{"bias": "none", "lr": 0.000984, "grad_clip": 0.5, "train_tokens": 404900000, "steps": 6179}
MLP neurons of a small language model. Each row is named by its layer, matrix (gate and up: input weights) and neuron, and shows model dimensions 176-271. Each number is 200 + 30 x the weight over its row's rms, rounded and kept within 0 to 999. A neuron's up and down rows have the sign that makes its largest values positive.
After each neuron's rows, "fires on" lists the tokens most often at its 100 highest values on Wikipedia text that the model never trained on; "fires in" lists the words (lower case) most often at its 100 highest values on Wikipedia text that the model never trained on.

L9.gate359,172,170,163,226,241,144,254,163,173,221,200,180,205,201,195,193,171,173,226,233,176,215,130,276,195,228,138,137,211,223,176,169,207,193,185,194,264,207,195,200,201,227,227,170,246,181,197,196,238,222,190,269,223,231,148,175,185,204,182,217,133,206,205,207,238,138,138,181,200,242,217,243,237,163,216,208,144,179,229,184,229,201,245,277,186,248,204,116,152,169,148,141,173,178,226,194
L9.up359,215,226,212,217,183,206,209,192,196,219,194,182,206,188,241,199,247,179,227,181,144,204,160,230,197,217,240,223,189,120,205,163,198,179,191,221,230,170,151,231,155,171,206,186,217,168,167,171,193,151,204,196,182,200,147,225,179,172,205,129,91,236,215,193,194,206,207,204,198,176,206,167,228,210,215,187,171,205,249,155,233,178,172,155,194,194,222,222,202,168,253,253,211,216,212,217
fires on: " which", " There", " that"
fires in: "which", "there", "that"

L8.gate20,191,219,201,190,211,261,216,189,177,252,194,210,156,186,213,238,198,244,224,201,171,191,172,220,208,206,204,123,248,234,226,180,212,192,179,161,211,228,213,236,255,200,230,192,212,226,204,184,210,224,177,259,218,223,243,165,238,228,236,192,207,183,214,210,210,260,204,125,237,223,210,169,204,209,216,194,268,132,291,123,176,117,190,186,245,207,216,211,196,212,218,228,224,188,181,191
L8.up20,186,221,200,184,187,225,251,211,234,268,157,177,239,184,205,168,169,154,196,150,168,228,222,190,227,213,239,211,208,207,176,204,214,224,202,214,167,230,218,137,177,212,247,209,199,212,235,204,190,231,148,191,258,252,180,189,216,142,175,267,177,145,207,224,190,215,156,238,209,178,152,193,191,226,236,219,208,189,234,204,219,152,198,180,244,151,200,209,217,187,126,193,219,271,143,147
fires on: " the", " its", "j", " his", "e", "'s"
fires in: "the", "its", "his", "s", "pandemic"

L7.gate505,203,158,179,252,234,198,197,199,179,187,211,167,200,219,229,208,192,208,197,199,180,225,213,194,215,232,156,189,189,226,168,208,186,235,250,180,224,250,180,221,247,205,201,176,208,197,170,206,261,237,186,236,136,160,203,219,161,174,169,206,158,105,255,183,208,171,195,224,158,261,140,259,249,207,202,181,271,243,190,189,217,143,224,207,244,218,169,237,205,176,226,200,244,182,209,203
L7.up505,233,208,202,199,162,267,201,229,243,169,200,191,261,204,248,169,166,226,207,206,201,173,259,226,212,179,213,238,187,177,172,187,206,222,190,201,166,204,139,201,167,212,206,194,204,202,216,202,167,147,208,267,190,170,202,239,241,193,215,160,195,173,147,167,235,257,181,267,213,198,223,257,183,175,309,209,220,210,237,251,217,256,183,188,246,177,238,86,209,214,145,116,159,178,224,204
fires on: " for", " of", " to", "ing", " by"
fires in: "for", "of", "to", "by", "causing"

L7.gate70,219,154,211,194,201,214,235,127,262,181,177,206,209,201,259,216,225,151,202,209,152,197,224,192,194,188,260,194,225,242,191,134,207,256,218,201,226,249,171,189,207,142,218,199,238,220,195,234,252,136,190,164,200,226,175,196,191,220,246,195,259,204,186,219,189,187,197,147,172,209,161,199,251,209,171,201,196,184,188,230,141,178,215,179,216,203,187,201,179,196,203,290,202,215,241,193
L7.up70,243,162,273,200,190,225,237,93,193,175,211,150,228,187,208,220,212,188,226,165,173,183,211,245,220,202,205,268,226,235,229,239,179,212,212,155,153,234,197,232,159,183,185,154,196,187,200,173,160,182,177,182,177,172,154,231,219,193,203,232,205,234,244,211,198,180,171,230,227,137,186,160,210,208,169,166,167,192,209,262,172,234,172,200,258,245,201,156,235,274,179,211,201,197,204,174
fires on: " are", " were", "l", "in", " is"
fires in: "are", "were", "in", "is"

L8.gate608,184,114,210,187,197,178,183,166,194,198,240,187,221,155,209,254,243,229,228,167,198,213,199,208,198,179,143,212,211,202,222,149,172,264,209,224,208,229,136,203,221,191,190,176,211,240,152,156,227,199,165,215,200,187,155,129,146,191,206,199,208,249,206,215,169,180,126,192,156,167,166,206,233,175,165,203,170,191,190,258,180,272,169,205,181,164,206,228,247,197,221,210,211,168,216,214
L8.up608,191,183,196,203,163,214,154,177,217,214,218,225,166,210,231,155,184,193,226,188,231,197,146,179,219,197,193,158,210,202,197,167,201,148,123,209,203,177,157,224,160,159,260,228,223,188,143,215,214,175,155,217,203,201,235,187,197,190,138,204,238,248,152,258,203,166,202,272,185,275,219,185,204,196,182,192,201,192,249,218,219,254,200,170,215,217,194,205,201,217,201,238,210,212,212,151
fires on: " which", " who", " however", "fore", " that", " it"
fires in: "which", "who", "however", "therefore", "that", "it"

L7.gate501,176,158,219,246,135,178,222,208,202,157,172,205,216,175,209,199,218,209,219,220,210,219,187,173,182,192,265,216,175,197,205,178,186,242,240,192,224,207,211,198,245,194,210,202,174,194,194,248,226,251,144,182,227,208,179,215,181,158,185,237,167,219,188,240,188,166,86,179,163,234,195,185,198,202,218,174,181,218,182,190,236,141,233,180,205,194,207,187,280,172,209,251,246,169,177,208
L7.up501,181,184,183,218,158,234,232,186,171,216,164,251,164,173,182,236,210,234,219,210,169,144,228,178,208,227,200,167,152,232,181,143,187,196,170,229,238,203,220,157,180,163,223,202,231,223,168,231,205,152,270,178,227,184,254,226,221,188,276,182,214,247,220,209,223,194,203,299,198,220,135,127,135,181,209,173,231,197,223,214,266,248,143,208,188,216,215,189,214,198,202,168,212,201,199,208
fires on: " that", " for", " as", "ir", " who"
fires in: "that", "for", "as", "who", "inquiry"

L7.gate175,190,200,233,151,214,170,221,223,142,210,157,176,174,206,213,212,190,190,166,234,173,198,262,129,188,200,232,172,206,220,235,133,171,217,198,166,164,238,194,181,185,156,236,225,179,195,192,108,176,172,197,171,205,195,263,174,205,247,224,214,238,249,237,252,191,208,118,205,222,193,194,222,213,218,182,153,174,245,175,187,181,150,188,147,169,179,173,188,231,190,166,200,220,219,260,174
L7.up175,176,192,258,223,226,204,170,199,166,208,234,189,238,190,205,165,224,192,242,200,217,168,213,223,164,208,232,174,174,183,198,167,231,171,148,140,115,186,233,171,203,215,225,220,178,201,173,260,209,162,125,210,218,207,184,263,180,194,190,161,213,187,256,215,216,184,184,234,180,217,218,198,201,166,169,214,203,201,168,187,223,181,191,137,224,196,184,138,234,251,176,206,261,241,128,205
fires on: " was", " were", " is", "re", "m", " un"
fires in: "was", "were", "is", "re", "m"

L3.gate737,150,162,115,237,218,174,198,217,220,156,205,206,231,241,210,246,191,145,199,221,250,200,232,176,192,242,200,197,213,126,216,157,212,224,225,228,189,195,184,175,211,192,221,207,207,220,181,175,257,211,187,163,228,167,160,190,151,212,197,173,174,169,187,216,213,167,142,127,201,213,177,163,120,223,188,174,204,175,159,190,245,200,180,166,178,245,133,160,198,169,190,238,213,194,237,252
L3.up737,180,186,224,253,206,153,259,236,259,213,202,222,199,202,297,183,140,177,169,198,259,208,191,182,186,163,222,225,205,194,259,145,247,167,245,208,200,230,202,137,192,198,252,187,189,193,145,247,213,159,170,262,219,186,200,171,194,229,199,162,194,194,151,154,219,233,189,173,206,231,203,178,168,217,200,216,207,185,150,212,176,186,200,190,171,202,162,135,193,217,219,213,213,198,160,191
fires on: " did", " will", " would", " Go", " do"
fires in: "did", "would", "will", "do", "joão"

L8.gate359,130,164,204,161,198,255,217,185,191,202,169,146,250,188,236,208,186,156,240,201,241,195,163,237,201,213,204,205,179,174,196,180,141,225,229,212,224,200,188,190,181,205,197,267,172,207,224,228,253,196,175,205,186,220,209,182,120,187,190,177,190,200,173,193,148,236,166,207,208,220,245,250,122,183,172,226,158,200,190,190,155,263,228,188,259,267,188,173,218,184,163,227,206,194,176,176
L8.up359,245,169,150,202,155,165,211,225,210,190,214,218,185,208,176,180,219,236,238,153,206,222,271,199,234,195,166,194,145,210,215,246,125,187,245,232,249,198,189,191,195,234,201,175,168,196,187,219,247,154,230,224,213,197,234,137,205,199,205,296,202,217,212,141,208,151,243,181,227,218,163,224,233,230,203,208,237,253,149,207,219,194,197,224,234,232,193,145,220,172,224,226,218,177,170,143
fires on: " and", " or"
fires in: "and", "or"

L7.gate703,205,194,204,211,172,214,180,177,214,224,237,170,259,251,203,246,203,212,202,190,231,189,191,231,210,208,184,231,198,264,171,130,258,200,190,224,234,148,178,166,268,215,215,246,198,192,167,250,206,200,190,188,225,172,223,123,211,139,244,184,180,186,216,195,264,173,227,187,178,243,192,153,182,170,217,157,184,229,250,183,226,191,235,210,203,196,199,170,213,197,248,258,215,168,149,191
L7.up703,215,193,227,154,215,221,257,150,218,185,153,211,193,217,146,281,165,169,224,219,242,247,216,236,218,198,184,214,154,168,126,163,214,192,222,165,188,199,181,196,223,182,162,212,198,201,238,225,188,203,196,190,193,209,189,248,187,145,216,217,244,185,164,161,187,221,168,239,201,238,182,194,190,250,234,194,184,156,214,164,171,209,184,181,175,225,181,253,153,148,177,229,182,228,158,171
fires on: "'s", "ual", "est", "sc", " of", "i"
fires in: "s", "boxscore", "of", "basis", "semi"

L8.gate180,172,188,154,248,241,211,216,183,249,251,208,203,221,251,223,231,239,184,230,211,260,233,162,188,163,182,147,173,188,190,216,212,194,211,161,207,228,200,196,205,173,164,200,182,234,175,176,197,206,184,220,188,255,208,235,172,196,144,132,239,203,175,229,167,173,202,225,171,246,185,165,217,185,196,246,198,160,206,214,185,164,260,224,219,216,191,238,223,214,205,228,265,236,197,217,223
L8.up180,184,190,290,208,272,191,233,181,177,214,178,184,245,192,174,195,243,138,204,201,135,205,176,261,207,228,165,189,197,231,184,215,196,219,156,202,263,230,172,216,203,178,165,219,206,200,194,212,201,185,227,224,196,155,196,201,200,217,227,254,195,180,213,177,205,152,160,211,194,174,193,172,225,190,216,203,227,200,207,170,128,196,172,179,201,241,257,186,167,156,186,194,240,234,213,164
fires on: " to", " not"
fires in: "to", "not"

L10.gate439,193,151,232,186,200,230,172,153,161,210,180,190,159,175,191,214,228,200,249,220,217,168,240,213,186,163,246,188,142,197,251,193,210,257,161,182,173,196,215,163,214,213,208,206,158,169,205,188,204,191,146,195,192,196,160,259,185,194,199,202,202,200,194,200,174,253,192,211,185,185,211,216,260,202,206,194,180,225,204,227,230,238,211,190,239,193,232,124,183,191,185,169,215,254,180,215
L10.up439,219,189,225,161,168,208,188,213,230,210,216,180,182,207,206,190,243,179,175,174,193,190,167,196,217,125,242,203,214,249,214,199,216,171,202,222,157,184,193,180,173,192,126,205,156,219,188,206,161,159,198,218,194,186,228,186,170,217,212,112,194,191,212,159,193,208,213,185,179,240,211,160,176,92,191,170,193,212,182,237,202,249,179,216,217,190,168,195,253,261,216,209,229,223,203,163
fires on: " was", " became", " been", " being", " also", " is"
fires in: "was", "became", "been", "being", "also", "is"

L6.gate39,163,144,207,169,215,212,193,177,232,180,243,205,217,208,215,206,148,250,216,253,165,222,194,233,184,272,183,177,252,171,114,208,188,187,231,191,211,197,182,210,219,130,221,221,240,250,231,211,194,209,217,261,211,175,217,122,184,198,172,215,152,182,151,246,216,149,177,186,194,207,211,221,229,224,238,167,246,187,169,102,235,191,254,214,204,219,210,196,205,187,149,186,187,176,199,226
L6.up39,227,202,206,197,181,233,210,186,181,164,212,219,249,195,233,188,224,196,192,200,181,291,210,152,219,152,213,231,252,231,180,215,155,172,258,207,242,212,255,155,221,152,207,198,208,186,197,182,165,202,176,239,195,198,172,99,218,231,161,187,189,208,144,197,174,194,189,217,231,235,166,175,248,166,162,185,254,226,133,201,221,209,223,172,149,210,181,199,190,222,183,168,195,152,260,220
fires on: " by", " to", " with", " near", " than", " from"
fires in: "by", "to", "with", "than", "near", "from"

L7.gate111,230,197,181,237,254,214,201,193,249,195,201,161,183,210,217,164,198,227,210,249,242,209,273,228,175,228,162,160,212,214,214,241,195,246,185,213,169,227,182,196,218,162,197,228,188,201,199,157,237,197,195,235,189,214,219,168,165,216,167,179,243,216,246,215,253,215,240,149,178,199,214,249,215,242,218,211,183,203,163,176,161,232,240,213,226,172,211,195,183,173,213,143,214,176,170,229
L7.up111,137,182,205,193,239,246,206,195,227,145,216,210,194,216,193,183,194,217,182,156,151,231,188,204,237,168,262,207,218,211,202,194,168,218,216,121,166,204,201,172,135,204,253,189,209,143,206,200,160,230,191,194,168,182,223,140,219,152,203,153,210,199,216,238,298,171,182,258,170,156,169,193,210,135,163,197,195,189,199,215,185,251,214,189,225,179,231,193,195,242,197,192,191,194,235,221
fires on: " and", " to", " D"
fires in: "and", "to"

L8.gate641,203,234,208,224,263,220,207,187,172,171,218,230,230,193,201,219,198,179,168,232,233,230,239,212,192,194,146,108,201,201,201,192,188,215,257,205,215,224,216,179,228,183,158,184,227,203,225,168,155,207,253,207,180,197,220,179,248,224,204,157,185,169,169,239,207,163,210,189,246,238,221,230,200,225,214,177,160,177,179,219,182,188,169,242,186,194,210,205,210,195,174,222,208,224,191,166
L8.up641,165,215,196,192,168,213,211,148,227,185,128,184,208,190,253,239,217,217,178,207,222,212,237,179,179,188,206,175,162,193,202,170,190,193,162,230,267,187,210,253,215,176,238,240,211,205,168,231,235,226,227,173,161,130,187,224,162,164,259,152,207,207,202,211,179,172,214,218,183,188,182,188,241,202,206,131,186,179,190,197,177,184,155,208,202,213,223,195,229,149,202,144,168,135,244,200
fires on: " of", " his", " two", " her", " only", " from"
fires in: "of", "from", "his", "two", "her", "only"

L7.gate702,194,180,202,176,169,157,204,205,169,235,216,199,108,201,164,254,210,213,246,197,197,242,198,242,223,178,160,183,214,175,219,241,244,216,188,195,219,221,199,209,248,211,179,213,194,225,208,115,217,227,241,199,214,178,173,237,279,155,162,177,182,176,185,167,219,195,182,204,162,181,186,218,260,246,221,248,222,210,180,182,210,248,170,215,200,155,175,217,234,180,233,207,200,188,237,184
L7.up702,190,206,251,264,159,191,222,214,211,138,204,185,160,188,220,267,186,169,253,177,247,233,233,177,197,201,222,181,214,197,175,190,260,230,179,182,191,198,185,189,191,161,158,176,174,153,219,183,214,182,177,157,191,184,203,252,266,169,243,219,187,201,169,181,149,197,199,212,177,194,152,196,132,148,216,171,165,208,217,192,194,152,168,207,229,229,211,157,237,200,202,190,169,179,182,198
fires on: " to", " as", " from", " named", " elected", " his"
fires in: "to", "as", "from", "named"

L10.gate634,206,187,211,245,226,179,242,209,220,201,184,230,259,179,202,212,224,234,216,243,227,224,187,228,229,184,143,200,218,180,124,186,245,182,128,193,260,200,191,184,197,175,213,211,188,182,200,225,220,231,204,256,173,214,163,164,162,170,214,196,231,217,139,169,178,209,142,161,260,260,211,244,222,212,164,169,187,221,195,165,186,195,184,183,199,188,211,169,203,165,214,174,189,243,237,215
L10.up634,196,248,198,250,200,194,218,120,203,227,226,156,193,178,202,230,231,188,247,196,149,215,175,205,196,192,190,213,132,241,175,190,176,196,206,179,231,206,142,136,187,147,200,169,193,148,187,222,224,178,169,181,191,193,180,208,193,208,189,246,277,181,189,170,164,160,208,223,258,211,165,212,282,184,238,156,151,246,178,204,186,257,198,189,238,267,118,197,178,149,209,235,232,182,218,216
fires on: " to", " not", " would", " that", " will"
fires in: "to", "not", "would", "that", "will"

L7.gate508,248,176,199,232,181,234,215,196,134,197,212,202,202,188,259,192,200,159,219,171,147,200,186,207,192,191,204,209,252,244,215,172,199,198,254,212,194,210,157,169,195,141,187,189,197,182,163,206,232,177,147,235,218,194,226,170,211,208,223,157,184,132,190,194,166,220,229,169,236,232,218,222,193,202,145,175,129,218,193,127,209,188,226,228,197,254,199,157,225,159,208,173,226,164,206,213
L7.up508,202,188,204,256,219,228,159,197,253,182,184,168,132,222,205,222,206,223,198,265,177,240,222,223,198,229,134,194,211,166,187,235,213,223,166,160,252,194,201,229,214,205,168,193,211,238,193,217,179,231,190,238,177,283,174,169,247,223,189,206,219,159,226,228,187,227,212,164,181,225,174,215,204,176,228,233,207,150,177,157,187,176,209,275,218,186,187,183,172,187,173,191,179,153,166,210
fires on: " of", "3", "4", "2", "5", "8"
fires in: "of", "twenty"

L9.gate639,159,175,227,178,235,214,210,199,196,167,127,221,178,193,202,167,192,278,229,185,202,232,231,186,200,215,208,230,217,216,194,177,219,239,192,156,219,186,217,275,205,203,194,181,171,182,182,202,207,233,199,257,198,260,248,212,229,230,198,177,218,152,191,199,242,171,200,165,186,201,192,191,203,240,165,186,227,231,191,214,195,188,177,208,200,218,223,179,223,227,215,178,177,218,195,204
L9.up639,191,227,206,255,199,199,228,195,227,191,206,212,189,208,170,225,147,215,201,164,202,226,178,177,195,214,213,213,225,198,152,224,192,194,197,200,161,251,200,204,137,137,196,169,232,224,145,185,194,166,174,194,221,170,199,243,196,151,212,232,206,198,219,161,182,159,231,140,257,157,250,210,188,191,193,211,225,224,207,195,192,231,211,277,155,225,159,191,228,181,236,208,185,198,195,250
fires on: " to", " in", " of", "it"
fires in: "to", "in", "of", "zenit"

L3.gate626,229,128,165,201,206,197,159,215,217,181,181,172,236,186,212,162,205,212,243,225,185,164,190,170,209,216,183,151,176,261,159,232,181,212,192,175,224,168,160,216,183,130,181,215,147,164,156,244,234,200,209,194,226,179,242,163,191,219,238,229,196,173,190,199,166,259,176,196,191,249,211,232,238,225,200,227,161,173,214,151,205,224,232,160,200,228,200,229,265,225,191,244,206,219,168,183
L3.up626,214,197,179,196,154,152,213,187,229,179,250,195,226,185,206,143,124,239,202,219,237,202,182,196,203,152,174,187,188,205,204,179,230,200,216,176,220,221,207,217,186,187,195,208,238,192,161,231,215,226,223,172,218,185,216,193,188,196,234,218,175,154,180,181,165,240,181,140,215,172,226,227,171,142,183,217,164,236,188,210,181,258,138,224,174,230,223,185,226,227,110,192,186,208,196,135
fires on: " would", "ue", "ific", "ional", "ement", "est"
fires in: "would", "prague", "nacional", "movement"

L3.gate343,154,206,248,186,204,195,223,227,199,164,185,204,196,225,238,243,184,155,212,227,210,233,217,201,147,248,243,171,186,241,141,191,204,235,207,217,222,245,223,220,210,195,158,185,224,127,173,203,243,202,194,221,198,199,233,196,205,166,165,193,185,217,157,192,250,212,143,190,170,208,201,194,215,191,250,218,217,183,245,232,189,197,207,218,170,168,219,226,191,186,180,173,185,181,182,241
L3.up343,134,188,131,235,188,208,234,155,151,224,139,195,183,194,198,151,229,196,179,204,162,253,189,214,227,233,194,229,156,164,178,197,174,170,235,194,250,181,204,169,165,164,140,193,253,178,183,181,225,165,218,185,196,191,183,174,157,216,162,210,185,205,179,171,192,213,237,227,220,229,180,183,208,205,214,213,164,226,216,253,245,233,271,182,182,238,189,201,206,214,172,210,196,233,221,205
fires on: " there", " same", "us", " There", " This", "im"
fires in: "there", "same", "this", "thus", "therefore"

L8.gate1,219,209,228,214,189,144,211,195,184,200,166,198,187,195,235,260,206,188,245,204,269,144,195,194,209,219,231,213,158,235,140,149,214,269,154,205,179,212,156,196,169,145,177,213,181,215,236,248,198,193,216,212,238,226,196,180,165,157,193,214,191,155,157,244,238,162,241,174,141,201,216,174,162,153,204,214,202,136,169,150,224,185,270,220,147,233,208,191,196,171,200,204,218,232,223,192
L8.up1,178,181,223,211,218,167,187,196,189,240,149,224,139,227,235,266,167,174,167,247,204,182,199,248,193,194,172,149,207,213,202,123,156,216,131,158,188,219,136,164,144,174,217,194,203,238,204,216,209,160,205,153,177,209,165,237,229,217,200,228,131,152,219,222,164,224,187,256,219,184,233,228,206,182,189,193,165,178,205,211,195,142,191,151,179,197,150,183,173,215,256,246,188,259,202,230
fires on: " to", "'s", " is"
fires in: "to", "s", "is"

L6.gate394,187,191,201,140,234,242,203,207,188,227,200,204,217,177,226,205,192,169,192,233,227,183,213,233,176,174,182,178,227,195,212,135,190,202,171,157,222,222,179,196,207,199,226,217,198,197,197,201,241,164,199,188,223,241,202,202,163,169,144,196,213,182,183,234,181,189,159,162,163,189,199,246,188,247,214,175,219,265,236,219,201,199,188,244,169,176,218,179,224,139,223,228,234,176,204,237
L6.up394,187,188,210,226,210,192,181,168,181,244,196,148,196,196,194,211,182,209,182,210,237,195,227,173,193,208,199,208,151,266,193,166,199,212,227,228,199,193,170,218,185,187,227,128,203,179,207,174,256,179,162,189,240,211,207,217,197,159,193,204,187,213,238,195,204,234,175,206,205,197,156,173,201,177,117,183,216,190,201,191,199,178,184,241,189,179,208,157,207,205,189,242,195,230,194,203
fires on: "0", " its", "9", "2", "'s"
fires in: "its", "000", "s", "no", "derived"

L9.gate598,177,156,155,187,146,171,206,216,178,183,213,201,206,180,276,268,165,221,226,189,208,199,209,214,199,194,257,194,180,231,186,181,238,226,191,166,209,211,167,215,186,199,180,214,162,214,211,238,184,209,149,184,242,230,148,174,179,186,184,192,161,160,223,161,202,198,192,219,172,210,178,165,227,172,206,193,170,188,197,223,205,151,260,228,178,156,202,186,197,137,194,169,148,172,158,245
L9.up598,167,194,200,211,199,214,139,173,179,163,124,233,157,183,191,204,190,268,223,222,159,217,240,191,175,235,228,177,197,206,244,173,153,217,192,216,206,205,195,254,249,185,181,165,239,245,183,213,267,227,262,156,208,193,244,163,215,204,185,163,197,191,212,251,208,164,175,148,244,204,166,175,215,147,235,187,224,192,183,173,193,245,180,180,203,186,126,128,216,150,192,197,184,191,244,161
fires on: "In", " In", "rom", "im", " From"
fires in: "in", "from"

L10.gate276,205,192,224,191,214,182,270,158,188,200,172,206,156,183,184,209,188,221,206,190,194,207,167,288,187,194,213,196,268,213,207,219,191,230,201,181,148,212,177,240,258,115,154,199,228,177,174,203,174,173,166,165,206,260,195,232,171,250,171,242,216,209,228,218,165,212,213,219,187,181,176,243,225,228,189,240,211,160,269,250,211,161,195,194,236,222,201,173,231,220,182,202,200,170,159,224
L10.up276,189,161,251,173,177,216,243,230,222,240,212,200,184,222,218,219,191,212,221,236,182,207,201,171,162,181,240,173,198,207,245,173,230,190,153,171,194,204,192,139,191,192,154,240,224,200,153,158,224,159,219,169,191,196,169,200,183,203,199,237,183,208,193,202,172,201,197,205,158,224,233,174,219,241,185,172,207,161,180,267,210,219,199,170,193,205,193,198,273,196,167,188,250,196,121,234
fires on: " is", " the", " became", " at", " was", " named"
fires in: "is", "the", "became", "at", "was", "named"

L3.gate546,209,203,192,230,161,177,177,213,153,160,213,178,225,185,177,214,230,227,188,273,191,208,181,211,212,190,217,189,154,166,156,178,210,203,250,204,205,156,133,249,161,185,215,213,172,215,239,195,211,168,203,254,192,151,189,207,173,140,230,225,188,161,201,200,260,232,174,196,146,228,157,144,205,177,249,226,218,211,218,194,228,216,174,189,146,193,185,243,153,178,243,178,186,172,199,219
L3.up546,228,220,216,238,246,250,217,201,228,179,159,166,249,263,234,189,148,170,237,179,159,205,151,277,238,241,217,218,257,212,182,248,207,210,215,150,212,204,175,252,238,235,236,204,185,240,131,218,197,184,244,229,211,225,142,228,231,188,266,199,234,209,225,181,218,226,162,207,159,211,159,261,175,187,193,199,270,232,213,187,216,159,157,217,153,205,218,220,196,134,193,196,214,191,219,221
fires on: " In", "in", "ating", "ory", "al", "ach"
fires in: "in", "leory", "reach", "operating", "real"

L10.gate118,231,216,240,166,227,164,224,230,226,181,169,126,209,151,249,185,184,168,205,188,177,181,156,159,197,202,203,257,185,214,210,195,213,252,278,226,208,192,177,271,197,154,138,214,188,207,230,132,258,236,252,178,221,225,169,211,222,228,179,150,199,195,164,229,153,169,216,178,228,161,177,207,217,184,177,181,194,204,156,235,212,197,210,214,197,172,221,194,169,141,210,191,215,172,196,202
L10.up118,167,243,236,227,190,164,212,134,238,217,163,202,165,243,230,281,220,233,224,184,166,211,170,232,210,229,225,178,121,220,211,216,159,170,212,188,209,205,216,250,189,198,230,229,211,234,173,187,193,200,199,151,219,181,211,227,199,145,162,163,190,213,140,185,196,134,140,230,193,149,253,207,186,159,177,178,227,258,261,201,208,192,171,229,228,160,230,174,222,187,190,203,147,167,249,183
fires on: "In", " in", " of", "in", " In"
fires in: "in", "of", "from"

L10.gate622,192,170,209,230,165,219,187,208,222,180,197,167,281,212,256,207,153,181,242,193,207,158,233,244,237,201,181,205,165,197,176,185,214,172,190,237,193,169,190,214,168,195,206,199,197,247,223,173,197,224,208,214,148,188,264,209,224,173,193,162,198,230,163,194,146,270,211,265,231,236,211,175,200,208,220,204,181,213,169,191,244,169,234,201,189,184,265,203,154,185,161,243,193,188,180,245
L10.up622,152,161,206,192,177,231,187,188,196,196,229,123,200,210,239,187,179,196,237,204,193,249,251,237,193,187,169,200,174,221,204,184,170,265,219,235,218,224,221,230,174,165,138,182,189,214,247,198,248,135,195,209,173,187,237,186,207,240,216,163,210,185,206,238,239,223,226,218,176,225,216,202,219,203,191,194,227,174,149,266,194,190,237,231,186,216,180,177,200,173,162,203,224,152,169,213
fires on: "'s", "ical", " and", " her", "Early", " his"
fires in: "s", "and", "her", "early", "his"

L10.gate673,231,161,159,210,201,182,270,201,205,226,242,178,155,162,238,224,177,217,210,225,220,196,224,208,198,158,180,210,190,216,222,192,161,186,131,203,198,201,212,211,190,204,168,254,228,198,223,197,243,274,219,186,197,220,216,235,190,171,224,261,179,185,172,189,197,194,155,202,244,170,189,179,220,235,214,199,160,154,190,180,256,241,216,216,203,212,168,188,265,184,180,238,168,198,197,174
L10.up673,156,219,235,204,181,180,282,173,191,159,209,218,221,205,217,198,208,272,204,234,231,190,169,182,171,138,201,208,193,183,185,233,244,247,175,189,192,196,214,225,240,210,184,127,207,168,188,205,190,211,231,193,232,191,191,208,237,210,213,212,169,184,180,231,166,171,159,131,213,227,174,201,258,180,208,202,157,184,224,164,169,234,211,118,241,179,110,143,271,176,152,138,219,218,222,201
fires on: " to", " would", " could"
fires in: "to", "would", "could"